{
  "n_layer": 18,
  "d_model": 384,
  "n_head": 6,
  "n_kv_head": 1,
  "head_dim": 64,
  "d_mlp": 1536,
  "vocab_size": 2048,
  "activation": "gelu",
  "norm": "layernorm",
  "norm_place": "pre",
  "norm_eps": 1e-06,
  "positions": "rope",
  "rope_base": 15900.0,
  "rope_fraction": 0.5,
  "qk_norm": false,
  "attn_scale": 0.125,
  "bias": "none",
  "tie_embeddings": true,
  "parallel_block": true,
  "init": "normal",
  "init_std_qkv": 0.0207,
  "init_std_o": 0.0207,
  "init_std_up": 0.0207,
  "init_std_down": 0.0,
  "optimizer": "muon_variant",
  "lr": 0.00995,
  "beta1": 0.9,
  "weight_decay": 0.0,
  "lr_head": 0.00492,
  "grad_clip": 1.0,
  "warmup_steps": 200,
  "schedule": "wsd",
  "decay_fraction": 0.534,
  "decay_shape": "exp",
  "final_lr_fraction": 0.05,
  "batch_tokens": 65536,
  "seq_len": 1024,
  "doc_mask": true,
  "train_tokens": 588500000,
  "steps": 8980,
  "dataset": "wikipedia_en"
}
MLP neurons of a small language model. Each row is named by its layer, matrix (up: input weights) and neuron, and shows model dimensions 112-207. Each number is 50 + 15 x the weight over its row's rms, rounded and kept within 0 to 99.
Before each neuron's rows, "fires on" lists the tokens most often at its 100 highest values on Wikipedia text that the model never trained on.

fires on: "S", ":", "h", ".", "P"
L13.up1211:16 65 69 66 27 44 45 45 08 37 40 49 65 42 80 53 47 44 47 22 59 51 20 47 32 44 40 49 46 66 70 51 58 50 85 30 51 51 57 65 10 40 53 57 67 43 58 44 45 31 43 45 23 46 60 64 76 44 75 61 58 44 65 50 36 60 41 67 26 59 47 49 42 40 49 48 34 41 35 47 51 81 43 48 41 37 57 59 81 29 57 77 54 60 42 73

fires on: "| ", "by ", "- ", "and "
L13.up1424:43 66 45 27 73 92 26 39 57 67 71 49 37 69 29 44 35 46 61 50 33 52 59 46 85 33 53 53 59 48 71 48 31 65 66 40 46 48 18 72 54 38 32 60 32 55 15 56 59 42 65 43 31 47 44 59 69 72 70 56 59 19 43 48 54 69 68 47 59 53 65 36 68 41 56 72 28 48 58 54 88 84 32 45 57 42 64 70 62 42 41 65 44 49 63 23

fires on: "i", "Ed", "ed", "v", "D"
L13.up896:52 68 23 44 71 68 54 75 53 66 43 42 63 38 46 41 54 68 45 58 66 63 40 39 47 50 48 23 55 50 23 59 71 57 66 43 33 27 51 50 65 43 54 57 59 70 50 75 34 52 28 59 51 10 40 54 53 49 35 46 58 00 81 51 52 33 64 15 50 50 48 72 20 60 51 52 39 72 58 34 37 27 68 45 47 45 53 61 46 62 39 38 43 71 46 54

fires on: "|", "s", "ass", "ers", "\n", "Ass"
L13.up953:95 39 37 54 52 36 66 43 46 31 44 37 66 64 54 49 48 75 50 70 61 57 24 81 43 87 29 46 20 71 48 35 89 73 37 37 71 68 59 42 38 58 53 37 49 21 43 52 47 47 49 50 64 82 24 49 47 53 48 09 90 57 31 36 80 57 62 51 35 37 52 59 47 51 55 56 56 49 67 41 54 60 32 51 37 53 77 59 74 49 70 93 53 35 51 32

fires on: "| ", "to ", "ag", "ind", "ly "
L7.up676:59 64 60 38 43 44 61 40 38 89 33 22 53 37 85 34 47 57 41 74 51 20 42 46 57 42 74 72 74 61 44 33 51 65 60 42 64 63 63 30 42 50 50 44 28 60 51 48 65 60 52 55 29 56 52 44 21 54 41 83 69 25 62 77 60 62 47 70 75 61 74 13 55 66 54 56 67 05 58 48 52 24 40 61 60 50 57 45 39 61 14 52 34 16 40 56

fires on: "'", "and ", "First ", "Cl", "re ", "re"
L8.up1260:43 22 41 57 50 47 40 62 30 62 60 84 48 16 38 57 87 78 70 50 51 53 67 45 58 67 35 75 41 67 27 44 47 52 35 16 33 55 22 23 55 46 42 17 73 45 58 54 35 35 44 45 76 30 54 46 35 68 44 67 38 38 60 47 29 39 61 51 37 50 71 30 52 60 54 56 32 57 18 66 50 51 67 54 62 40 45 47 38 56 75 46 70 35 23 63

fires on: "m", "M", "c", "li"
L8.up715:37 48 68 21 73 70 37 24 18 49 50 58 48 39 40 70 58 40 39 38 75 53 48 66 70 38 45 39 41 17 48 62 53 56 43 55 27 20 73 76 55 90 45 57 49 28 48 49 23 31 81 59 62 43 57 64 54 32 47 45 30 61 16 30 62 45 53 16 72 33 41 38 53 49 57 31 56 78 50 54 43 28 19 41 58 44 61 59 35 65 54 60 68 44 47 61

fires on: ":", "′", ",", "0", "."
L14.up128:17 24 19 86 64 45 35 56 26 43 28 40 45 22 93 33 56 56 62 34 57 64 24 44 45 51 49 42 54 53 66 61 38 55 57 60 44 36 48 48 26 53 41 65 49 72 54 44 51 49 41 57 44 41 62 49 29 38 49 47 62 43 72 49 30 34 55 21 57 66 52 73 44 60 67 48 42 41 48 62 53 48 48 21 41 49 72 27 53 47 57 90 42 38 55 53

fires on: "R", "ne", "and ", "re", "k"
L7.up27:47 43 36 57 69 69 30 68 82 70 57 90 55 57 40 48 61 77 55 27 49 43 60 40 53 29 30 27 60 79 56 54 59 24 40 34 15 93 52 34 55 39 67 33 45 41 45 35 41 35 51 39 51 51 61 40 37 15 51 57 74 40 48 42 43 33 45 51 79 53 43 24 39 13 48 44 41 55 44 67 65 48 51 50 45 61 27 35 51 59 67 44 52 54 54 73

fires on: "re", "le", "qu", "sist", "L", "Cl"
L13.up1107:28 30 47 52 61 61 57 77 41 25 66 47 44 33 57 44 41 69 83 55 31 59 45 62 62 51 71 59 51 40 61 61 44 30 41 45 55 47 57 46 45 61 09 38 58 46 53 54 44 61 55 30 58 47 64 40 40 35 29 60 60 61 71 63 42 61 31 39 51 57 74 40 56 34 79 48 67 70 26 49 52 48 40 52 48 35 36 39 50 72 58 40 51 30 49 47

fires on: "th", "h", "in ", "of ", "with "
L7.up277:38 55 68 64 61 52 64 34 26 46 23 66 50 69 66 35 46 70 44 57 50 47 61 71 45 26 62 29 43 60 57 42 49 52 60 37 69 61 48 38 34 68 53 55 38 79 56 31 53 78 48 54 50 61 51 46 64 57 20 64 57 69 45 27 41 47 36 64 22 58 43 43 61 23 54 62 50 44 44 17 21 50 40 53 35 62 63 33 35 64 38 34 63 75 40 76

fires on: ",", ".", "| "
L14.up1373:66 53 66 48 35 52 44 24 39 99 54 53 62 38 56 62 37 74 54 36 38 53 44 50 48 68 29 76 46 46 54 52 50 49 51 63 35 52 41 49 45 62 75 84 65 88 40 56 68 63 66 54 44 38 72 19 53 60 46 30 55 60 36 93 29 52 53 26 36 14 46 52 42 37 42 56 45 82 44 42 44 55 51 46 69 27 61 50 39 62 36 52 58 66 53 75

fires on: ", ", "-", "–", "0", "and "
L8.up103:41 43 48 86 71 54 34 19 15 55 62 32 48 53 44 61 17 48 76 55 72 57 64 24 39 55 80 52 80 49 49 57 43 43 25 38 52 70 49 58 37 48 54 51 84 22 34 47 65 45 51 53 47 67 63 46 30 31 64 56 66 65 41 48 14 74 32 43 52 36 38 41 33 52 33 88 64 66 55 36 45 41 54 56 54 51 53 37 60 37 60 56 69 77 57 55

fires on: "P", "re", "p", "Ch", "le"
L14.up781:49 51 56 43 54 50 46 24 18 64 37 54 72 69 38 51 48 57 55 34 49 65 24 50 44 73 81 56 37 35 55 41 73 47 41 38 93 57 62 53 54 47 63 81 72 50 62 69 43 51 56 49 76 39 50 34 29 61 43 21 52 40 52 67 38 51 29 10 79 30 30 33 79 54 22 24 50 50 76 42 27 57 68 21 57 67 32 71 39 31 48 32 51 36 43 31

fires on: "'", "al", "m", "| "
L13.up932:78 25 63 57 48 38 60 63 59 26 65 27 35 60 74 48 61 53 64 44 64 76 48 61 45 45 45 56 33 38 49 44 47 49 43 63 25 25 51 36 49 55 62 55 37 29 58 40 74 47 54 63 59 35 41 56 44 49 44 45 77 29 56 39 73 55 96 52 32 70 60 74 54 45 55 56 47 31 48 22 61 25 71 42 68 59 48 47 25 34 31 85 41 21 41 35

fires on: "ou", "an", "al", "li", "ay", "od"
L7.up67:55 56 66 67 14 58 63 57 71 59 59 36 50 57 59 62 61 37 43 63 51 41 52 47 47 35 26 56 28 47 83 25 41 39 60 51 69 34 54 54 38 45 52 57 37 30 34 57 41 40 43 67 78 64 55 57 44 59 46 41 57 58 29 57 47 38 54 70 47 51 70 67 60 69 42 36 44 63 50 47 48 64 67 50 47 50 48 59 63 53 28 47 43 61 75 54

fires on: "ing", "sing", "ong ", "South ", "Sing", "ing "
L7.up229:62 64 56 53 55 71 32 55 67 63 72 32 44 47 36 50 56 82 29 69 47 33 63 40 48 68 37 44 41 39 64 55 67 30 40 44 73 50 53 42 81 54 64 75 78 55 33 30 55 66 31 79 33 58 49 61 60 24 41 50 66 19 38 60 52 75 72 40 11 50 52 26 50 58 63 36 63 50 40 52 36 30 35 29 64 66 49 54 57 62 52 36 83 56 59 61

fires on: "is", "ib", "un", "er", "al"
L7.up1522:39 59 70 56 43 50 56 56 43 75 25 31 30 51 44 46 52 30 68 51 57 65 59 81 58 50 56 39 60 35 81 53 48 66 60 38 38 45 58 56 27 23 43 32 62 44 61 25 71 41 49 71 42 45 64 75 53 59 41 23 50 56 38 45 58 52 68 55 46 48 24 66 38 64 62 42 32 77 47 75 54 41 66 58 35 46 47 35 19 33 71 56 47 46 60 23

fires on: "\n", "ment", "ab", "c", "chang"
L8.up1059:49 41 33 49 66 29 51 31 61 54 36 49 46 66 34 65 42 35 51 60 34 67 67 64 55 51 46 63 52 45 47 62 29 45 69 51 49 41 30 70 74 25 27 61 38 39 33 49 73 67 52 57 49 16 27 64 53 25 54 59 37 56 68 78 60 43 47 70 43 74 61 76 39 46 32 60 60 28 23 48 62 42 56 55 45 41 55 43 53 59 38 63 48 53 29 40

fires on: "4", "u", "k", "s", "3"
L7.up88:58 32 52 50 50 62 35 44 69 49 61 61 56 61 60 45 44 51 70 60 47 57 22 30 52 36 59 49 38 28 71 52 44 73 57 29 33 45 55 33 76 48 81 61 61 30 49 69 72 27 17 47 44 29 35 43 66 20 68 55 57 54 35 31 51 66 48 74 30 56 68 67 54 11 35 40 22 32 34 72 45 50 36 57 90 74 64 64 60 61 76 43 75 32 50 82

fires on: "P", "p", "exp", "emp"
L8.up152:69 66 74 49 40 29 39 96 56 44 44 67 60 59 35 69 85 71 54 28 24 39 43 57 19 28 52 62 46 72 37 76 20 45 43 32 34 45 51 40 40 68 49 86 32 49 59 44 60 73 64 61 47 37 30 41 44 48 45 73 40 67 33 48 65 61 63 52 73 51 64 31 79 57 34 40 61 68 84 50 52 41 37 16 40 62 42 54 52 61 47 66 51 58 35 29

fires on: "il", "l", "al", "Wil", "ol"
L13.up860:35 53 56 55 27 57 83 40 44 39 34 38 51 73 46 52 54 60 47 40 64 57 69 47 46 48 49 52 58 22 66 53 26 54 41 52 67 80 64 40 41 45 31 42 63 50 59 44 38 46 42 44 30 42 77 55 29 18 58 41 27 63 64 69 50 56 59 27 22 21 58 64 52 28 32 60 67 73 50 46 59 48 52 33 50 58 31 54 16 61 59 56 35 58 83 47

fires on: "by ", "the ", "of ", "with ", "in "
L13.up907:40 53 75 50 65 39 44 32 68 63 59 38 65 49 52 57 26 53 53 52 64 68 51 39 37 46 26 56 41 64 75 74 46 11 40 64 63 53 32 53 51 59 56 65 77 34 52 44 46 55 67 63 86 38 55 24 48 60 53 66 56 17 56 33 44 39 45 39 54 56 33 40 40 52 48 49 57 62 56 59 45 51 30 30 47 46 45 34 40 49 52 70 33 71 62 51

fires on: "the ", "| ", "and ", "their ", "ab", "Lab"
L13.up1274:47 36 64 45 65 63 42 69 73 77 57 49 64 64 30 36 44 53 59 25 44 70 29 50 39 69 42 33 54 50 51 50 24 72 40 85 64 52 40 57 46 36 53 27 62 47 47 70 72 43 60 48 46 46 61 48 26 63 48 45 54 33 41 36 89 46 67 08 52 32 28 42 62 77 45 46 32 58 40 61 65 70 53 06 26 63 75 55 39 47 31 41 57 48 59 27

fires on: "D", "d", "li"
L13.up894:12 50 65 44 37 66 40 50 99 56 52 47 58 39 58 86 66 36 69 54 27 52 48 62 54 48 66 68 52 51 72 47 38 50 62 55 68 59 33 61 47 32 47 44 29 48 48 73 44 41 54 64 61 42 49 91 50 71 49 57 54 44 68 86 59 48 53 27 20 46 70 67 42 69 47 30 63 49 65 41 70 57 32 38 24 91 51 74 64 44 38 50 15 21 42 23

fires on: ",", ".", "0", ":", "9", "6"
L13.up1515:30 42 46 42 49 57 54 56 15 60 35 08 38 41 78 60 37 21 31 51 48 75 48 47 32 43 50 38 81 45 41 64 46 65 24 73 45 43 58 50 28 45 82 44 57 49 74 64 31 18 56 57 70 56 59 58 36 41 53 38 35 63 69 47 43 35 51 43 42 36 41 39 37 57 57 63 34 44 62 30 45 55 57 00 37 27 64 41 53 56 54 64 66 50 54 48

fires on: ".", "| ", "\"", ". ", "ave "
L7.up1120:40 47 59 30 53 61 70 27 72 49 50 58 35 58 40 32 14 38 41 60 65 64 42 41 48 55 51 50 49 32 43 74 32 54 55 35 47 43 48 66 55 66 30 54 74 73 72 50 44 61 48 42 71 77 53 32 49 45 28 41 49 74 38 52 63 33 53 23 57 50 50 56 41 13 61 85 67 77 45 45 73 53 47 54 32 60 38 40 58 50 25 78 66 30 43 49

fires on: "C", "5", "St", "c", "3", "4"
L13.up466:70 36 67 37 38 55 35 68 63 36 69 82 45 54 40 32 46 27 41 53 50 27 36 80 61 44 64 62 60 32 41 68 53 37 51 46 53 61 57 26 21 38 49 86 57 67 53 60 50 35 20 52 64 38 50 49 58 43 72 33 65 47 65 69 32 58 56 31 54 57 60 63 65 39 70 20 37 44 72 85 32 70 28 56 72 58 67 77 51 83 62 47 54 49 46 38

fires on: "m", "h", "b", "th", "pur", "bu"
L7.up769:37 50 80 46 57 52 55 34 53 54 74 72 41 55 64 25 27 56 61 57 41 83 54 70 64 57 62 20 52 34 80 76 35 53 73 54 85 45 66 25 33 44 51 52 45 62 43 80 69 89 39 35 64 59 53 59 64 58 25 67 72 57 67 52 51 33 41 38 49 67 59 37 31 52 54 10 66 46 63 50 11 62 49 52 27 36 47 31 45 53 31 48 62 39 34 64

fires on: "s", "Associ", "am", "ass", "u", "al "
L7.up251:50 43 61 24 36 61 43 58 59 69 60 46 86 62 78 49 77 80 50 81 46 46 62 46 66 64 20 69 29 44 48 55 58 61 61 37 65 51 49 82 67 51 48 61 23 58 64 40 62 42 58 48 58 54 71 62 44 30 38 42 91 84 55 34 69 37 70 62 38 60 87 57 49 37 71 44 42 24 36 70 29 52 51 46 45 83 52 43 74 26 50 70 46 33 48 23

fires on: ", ", "as", ". ", "ab", "ti", "."
L7.up870:61 67 42 56 42 55 51 11 61 13 50 34 46 37 52 49 21 28 59 57 73 60 37 52 33 50 51 63 66 23 41 72 59 38 61 61 56 48 74 58 30 41 39 38 50 55 64 29 41 65 41 52 50 64 57 60 60 91 58 44 63 68 44 60 40 53 52 33 67 41 58 57 54 48 64 64 48 36 16 60 61 17 74 47 33 40 50 19 58 76 50 58 60 46 54 54

fires on: "D", "b", "Y", "7 ", "?"
L14.up748:48 76 54 61 60 18 59 50 39 59 37 57 69 37 45 41 66 57 18 67 54 72 36 61 56 66 41 73 61 44 66 45 59 72 56 57 25 57 57 52 68 53 44 47 32 57 86 42 64 43 24 39 66 83 41 51 39 77 59 42 58 42 55 64 52 57 59 49 62 44 52 81 65 33 44 54 19 85 21 36 59 48 34 46 73 53 55 66 42 66 56 31 64 23 83 56

fires on: "| ", ", ", "and ", "f", "M", "dr"
L14.up1069:24 38 45 49 37 57 24 13 48 37 61 75 37 68 45 45 28 47 09 24 75 32 64 50 37 52 55 21 59 44 29 39 40 40 55 71 60 62 75 42 40 22 27 18 64 36 30 54 61 56 59 54 68 30 56 40 21 36 46 51 31 53 42 70 42 67 33 41 22 52 39 31 39 53 57 62 45 56 52 38 47 45 77 42 48 58 88 50 61 67 35 63 61 53 60 45

fires on: "ar", "the ", "a ", "an ", "The ", "ter"
L13.up982:34 47 65 40 67 45 74 32 33 50 53 32 33 34 56 78 37 63 49 39 43 56 64 41 34 53 40 48 50 28 51 42 40 74 50 43 54 54 33 53 30 73 72 65 53 52 82 29 29 26 52 60 36 68 52 32 68 36 73 71 68 56 70 50 36 67 63 84 38 29 51 44 47 29 50 35 55 85 72 48 45 64 59 27 83 49 42 34 64 43 46 63 33 50 52 82

fires on: ".", ",", "| ", "0", "6", "7"
L14.up913:36 56 67 60 30 57 38 32 48 35 44 72 45 41 57 46 30 61 35 56 33 37 51 46 58 26 52 35 46 61 65 76 55 50 53 65 38 84 54 58 29 49 39 42 77 68 54 49 67 76 62 40 43 52 52 33 25 66 42 36 48 59 55 30 45 56 69 63 20 54 52 84 40 29 51 66 70 48 43 53 58 28 17 56 61 58 52 39 64 71 26 69 63 19 62 60

fires on: "ti", "ut", "v", "ri", "ther"
L8.up363:37 47 43 59 59 49 22 47 56 45 44 77 40 35 27 74 73 47 72 55 54 63 46 27 51 76 68 47 42 45 59 45 39 35 39 43 60 58 49 57 59 58 45 45 58 47 47 56 59 72 45 54 48 60 44 57 45 39 48 68 59 34 63 75 76 56 65 44 51 50 52 24 53 48 68 57 49 13 47 53 41 33 61 62 48 74 75 42 81 69 55 57 61 51 35 43

fires on: "m", "comm", "ag", "gu", "T"
L13.up522:65 48 34 60 59 52 64 54 48 76 53 41 53 36 64 82 66 40 35 55 61 11 59 45 57 27 52 60 58 48 57 49 64 36 44 71 51 51 65 20 62 63 47 39 56 67 61 73 47 51 69 53 29 44 51 69 51 40 29 60 50 66 65 48 50 26 49 77 73 60 55 68 35 53 53 83 32 38 43 31 45 60 43 57 23 82 70 55 68 60 51 47 39 41 57 61

fires on: "by ", "with ", "of ", "to ", "from ", "in "
L13.up1067:50 70 56 50 56 65 40 66 66 58 60 43 53 63 43 46 00 27 36 48 50 59 65 59 10 42 80 53 22 84 75 41 40 56 43 40 58 42 50 27 36 33 46 52 64 30 49 42 64 46 63 54 67 49 43 49 52 86 52 46 40 34 53 32 50 39 52 82 46 54 45 63 53 68 53 47 56 20 62 48 53 49 72 42 32 63 35 50 34 49 55 38 46 51 54 42

fires on: "en", "En", "ent", "ac", "in", "ic"
L8.up552:57 29 51 58 47 33 56 62 73 68 36 68 50 77 35 58 60 42 48 51 67 69 54 49 50 31 52 44 63 54 54 45 46 41 50 43 75 76 70 53 40 92 54 66 54 51 37 36 46 24 27 71 52 44 44 67 35 46 34 35 57 31 58 37 36 39 33 61 10 73 48 36 65 73 85 37 49 68 51 24 47 62 44 51 68 42 19 49 39 45 52 46 44 56 58 42

fires on: "ur", "ar", "or", "a ", "), "
L8.up204:44 65 33 65 85 70 39 35 40 50 61 36 29 61 61 55 37 56 41 35 80 37 77 40 73 33 46 47 51 78 42 55 39 68 49 42 73 45 73 77 63 37 69 84 58 38 75 55 46 49 74 66 37 27 63 35 57 49 38 47 67 66 35 56 55 31 41 65 14 64 50 46 53 42 48 65 51 63 89 66 33 62 40 51 84 52 56 29 61 65 41 56 48 30 23 61

fires on: "S", "R", "K", "T", "M"
L13.up32:33 71 52 67 41 49 84 52 44 58 64 59 62 45 55 60 61 61 40 35 32 52 49 75 31 68 37 41 33 43 78 67 19 57 41 74 45 74 57 38 20 50 60 39 44 55 37 53 47 72 37 64 52 63 34 38 69 03 59 58 26 42 77 55 44 55 46 59 62 44 71 42 54 29 66 74 52 71 51 68 56 64 51 56 53 65 66 46 40 30 78 53 59 53 30 42

fires on: "l", "m", "6", "Wom", "L", "wom"
L13.up900:59 23 51 49 58 48 42 60 43 51 37 39 56 38 59 55 65 26 76 64 35 37 92 30 61 49 55 39 44 58 34 58 64 52 39 46 43 61 38 29 35 73 47 25 32 65 49 23 52 65 51 29 40 52 89 78 54 50 55 61 53 47 48 65 64 56 36 49 44 50 40 68 48 65 53 32 58 59 44 18 65 35 70 58 73 74 63 49 73 38 49 71 47 47 70 35

fires on: "Cent", "centur", "Div", "Reg", "He", "e"
L13.up863:43 39 29 59 46 37 41 51 83 66 35 61 39 69 16 54 59 56 39 43 44 64 43 51 66 50 45 45 39 36 58 47 42 79 70 49 49 09 57 54 46 43 63 46 57 53 35 52 41 33 33 64 31 67 53 65 74 80 34 48 54 72 86 60 45 45 44 43 61 72 21 67 45 49 45 75 37 34 66 63 57 56 45 52 65 65 34 50 59 70 41 77 24 64 79 48

fires on: "un", "s ", "es ", "ab", "-", "es"
L7.up907:40 48 47 61 48 46 55 70 31 35 31 53 41 66 39 76 54 88 56 63 60 49 42 61 56 70 87 50 43 37 46 61 55 56 72 68 27 51 39 63 51 66 46 64 50 64 65 63 46 44 47 30 44 40 19 60 53 42 36 84 49 45 53 54 69 37 55 54 59 35 25 54 55 30 78 63 57 21 76 50 37 47 54 69 34 47 33 41 50 62 37 28 47 35 60 44

fires on: "| ", "198", "to ", "–", "as"
L13.up1040:50 56 49 69 16 58 48 50 45 60 36 25 50 35 67 41 47 61 41 64 51 03 52 42 33 78 44 49 64 48 36 57 72 22 57 43 28 40 47 58 45 41 54 43 51 37 71 47 39 40 31 75 30 78 35 53 32 58 61 60 66 48 42 82 34 47 59 52 57 74 46 41 49 68 22 43 51 40 46 58 62 37 44 65 41 26 23 56 60 61 11 47 49 56 48 60

fires on: "at", "o", "At", "en", "-", "Co"
L8.up1311:04 51 49 43 45 51 33 44 41 59 61 57 50 40 41 74 51 30 48 39 49 46 51 42 48 51 35 70 66 63 43 50 56 75 30 26 42 40 51 29 37 73 59 61 47 69 50 66 35 59 67 54 40 49 66 42 48 40 56 37 60 45 41 53 38 63 86 68 46 58 42 45 53 49 47 56 68 46 53 65 42 67 39 72 44 48 54 41 40 40 42 47 34 70 86 52

fires on: "F", "f", "D", "And", "T"
L14.up929:44 62 60 37 59 36 27 79 70 39 33 36 43 39 55 69 78 70 49 62 19 46 81 53 49 50 50 84 55 53 33 50 50 28 43 53 54 41 33 76 64 51 49 48 57 70 53 65 62 35 61 36 30 21 33 56 37 61 67 55 30 41 58 57 50 30 41 48 31 60 57 54 58 34 52 47 76 54 52 38 73 45 35 61 49 73 35 49 37 39 52 47 58 60 32 47

fires on: "u", "ed ", "g", "ir", "d", "al "
L7.up895:53 59 58 31 34 58 34 63 56 54 37 57 70 44 55 56 52 45 68 57 34 42 50 22 69 27 52 74 50 45 59 47 51 53 79 25 28 47 47 50 54 41 18 60 29 73 46 25 54 20 61 56 49 67 63 66 44 72 35 51 56 58 68 56 54 35 56 33 55 67 65 69 29 71 41 42 40 40 07 32 47 70 19 43 52 67 60 31 13 64 36 67 64 64 67 46

fires on: "D", "d", "ed", "ost", "er"
L13.up47:42 42 52 66 66 47 57 75 53 47 58 50 56 45 50 44 77 42 65 34 38 42 68 32 33 38 32 60 33 44 52 81 46 83 46 57 41 68 41 25 54 52 36 45 47 50 46 45 65 40 39 43 62 29 47 75 60 50 36 45 41 56 52 56 85 48 70 09 31 59 54 59 45 58 36 60 57 67 28 32 43 59 23 46 63 62 61 70 23 37 56 49 25 25 54 51

fires on: "and ", "–", "to "
L14.up1269:43 44 34 72 39 37 61 34 44 56 69 39 53 50 23 41 35 62 41 53 39 66 48 59 27 47 68 37 80 70 10 69 31 47 50 51 48 68 53 73 57 50 41 58 67 37 50 40 43 39 53 60 47 60 65 57 70 36 69 40 48 54 53 50 50 62 76 52 34 75 59 39 52 67 07 65 29 73 33 37 67 33 46 33 29 37 54 56 58 62 63 42 81 53 28 47

fires on: ". ", "offic", "and", "| ", "ost", "end"
L8.up130:56 31 76 65 64 51 45 56 62 87 51 66 58 68 59 63 76 29 44 53 51 58 72 58 41 57 41 35 43 52 29 66 38 36 49 57 37 64 64 43 29 69 58 66 49 48 33 47 56 40 55 33 45 74 54 42 71 43 33 59 48 47 51 45 50 41 48 40 50 37 23 69 41 38 51 24 55 61 52 51 29 52 56 25 56 61 64 66 15 49 49 38 55 64 33 62

fires on: "c", "which ", "to ", "of "
L8.up1358:24 76 47 57 45 29 44 54 49 37 49 28 34 38 61 43 15 47 69 39 48 40 63 12 56 49 66 49 61 57 70 39 37 39 70 37 58 56 53 34 11 42 33 40 63 35 54 57 58 55 22 41 30 62 47 54 63 44 67 56 58 36 59 64 34 44 43 66 62 79 39 59 53 51 44 44 28 71 26 58 62 41 55 71 64 60 10 77 48 68 51 61 38 41 76 41

fires on: "p", "-", "| ", "'", "m", "It "
L13.up107:44 36 46 44 65 49 28 54 56 23 56 55 78 43 52 31 32 47 63 34 54 56 47 38 37 45 36 64 32 38 64 47 51 47 56 48 57 27 53 59 60 59 34 33 45 49 53 41 56 38 48 35 61 45 65 55 43 61 37 62 65 54 57 25 69 61 63 47 53 63 53 39 41 38 67 56 19 41 63 45 98 29 73 45 41 32 78 40 44 50 26 66 64 41 52 55

fires on: ".", "| ", ",", "number "
L14.up262:32 62 43 48 11 60 49 29 07 67 48 39 59 40 57 46 42 63 31 73 39 56 48 42 40 45 42 50 40 83 45 56 34 60 59 68 21 59 25 62 45 53 52 48 39 87 69 58 66 61 79 51 45 72 25 49 58 49 22 33 38 48 42 56 30 41 64 81 41 49 81 27 36 29 36 46 56 24 40 46 57 20 42 40 48 61 58 38 59 82 48 56 58 62 64 75

fires on: "sist", "i", "ent", "am", "en", "n"
L7.up121:42 34 49 81 73 77 65 69 86 32 23 50 63 50 27 67 50 41 62 58 51 53 64 45 55 33 35 34 60 68 60 57 50 43 64 54 62 50 36 67 29 49 39 55 52 48 50 26 33 49 46 46 54 51 37 36 72 51 67 61 67 46 52 49 55 44 42 63 48 52 51 31 61 36 51 39 38 91 21 33 51 53 43 63 52 61 41 48 73 35 52 19 52 62 49 39

fires on: "u", "Al", "al", "ol", "wi"
L14.up1132:17 54 59 50 36 54 56 45 70 48 28 42 80 54 74 48 67 64 43 32 54 66 68 58 51 38 36 38 65 13 48 60 47 27 39 76 42 44 33 71 44 58 29 42 49 44 55 66 18 51 47 45 51 64 67 73 28 71 42 44 34 36 59 48 55 83 58 43 49 69 61 80 44 74 41 72 50 65 57 51 46 64 47 10 36 63 69 41 27 52 42 37 57 35 57 71

fires on: "N", "n", "al"
L8.up1171:65 61 52 51 55 62 59 40 49 54 33 44 33 55 46 55 59 42 58 78 49 67 72 72 64 65 42 30 44 51 26 18 34 90 55 70 43 34 53 33 35 44 49 45 78 56 77 84 60 54 59 38 46 42 38 51 55 42 55 60 45 51 62 51 43 31 63 46 25 33 61 68 52 59 56 40 35 49 61 57 71 72 75 52 30 65 42 34 31 39 52 62 21 18 56 31

fires on: ",", "and ", "W", "–", "| ", "en"
L13.up74:54 51 60 57 27 64 38 52 66 59 70 40 40 36 53 26 30 46 68 39 74 63 54 39 48 60 41 31 90 67 63 37 46 61 40 57 47 36 65 63 49 29 43 56 30 49 61 60 70 58 22 48 70 56 41 59 53 31 35 19 62 63 34 00 76 65 51 49 36 54 37 25 62 55 57 54 45 42 45 60 36 60 51 35 56 54 43 57 69 35 56 46 24 69 62 35

fires on: "m", "M", "inter", "in", "u", "S"
L13.up880:39 54 63 53 65 50 64 27 48 68 45 46 63 43 20 68 71 60 44 20 44 43 68 77 29 47 44 46 55 60 24 46 39 59 35 42 55 42 76 53 47 49 62 41 51 30 64 77 24 53 54 67 51 37 44 26 61 10 60 38 55 63 38 40 53 51 70 35 45 51 62 45 30 50 81 50 43 49 45 51 69 39 39 45 37 58 46 09 63 49 56 94 45 42 46 53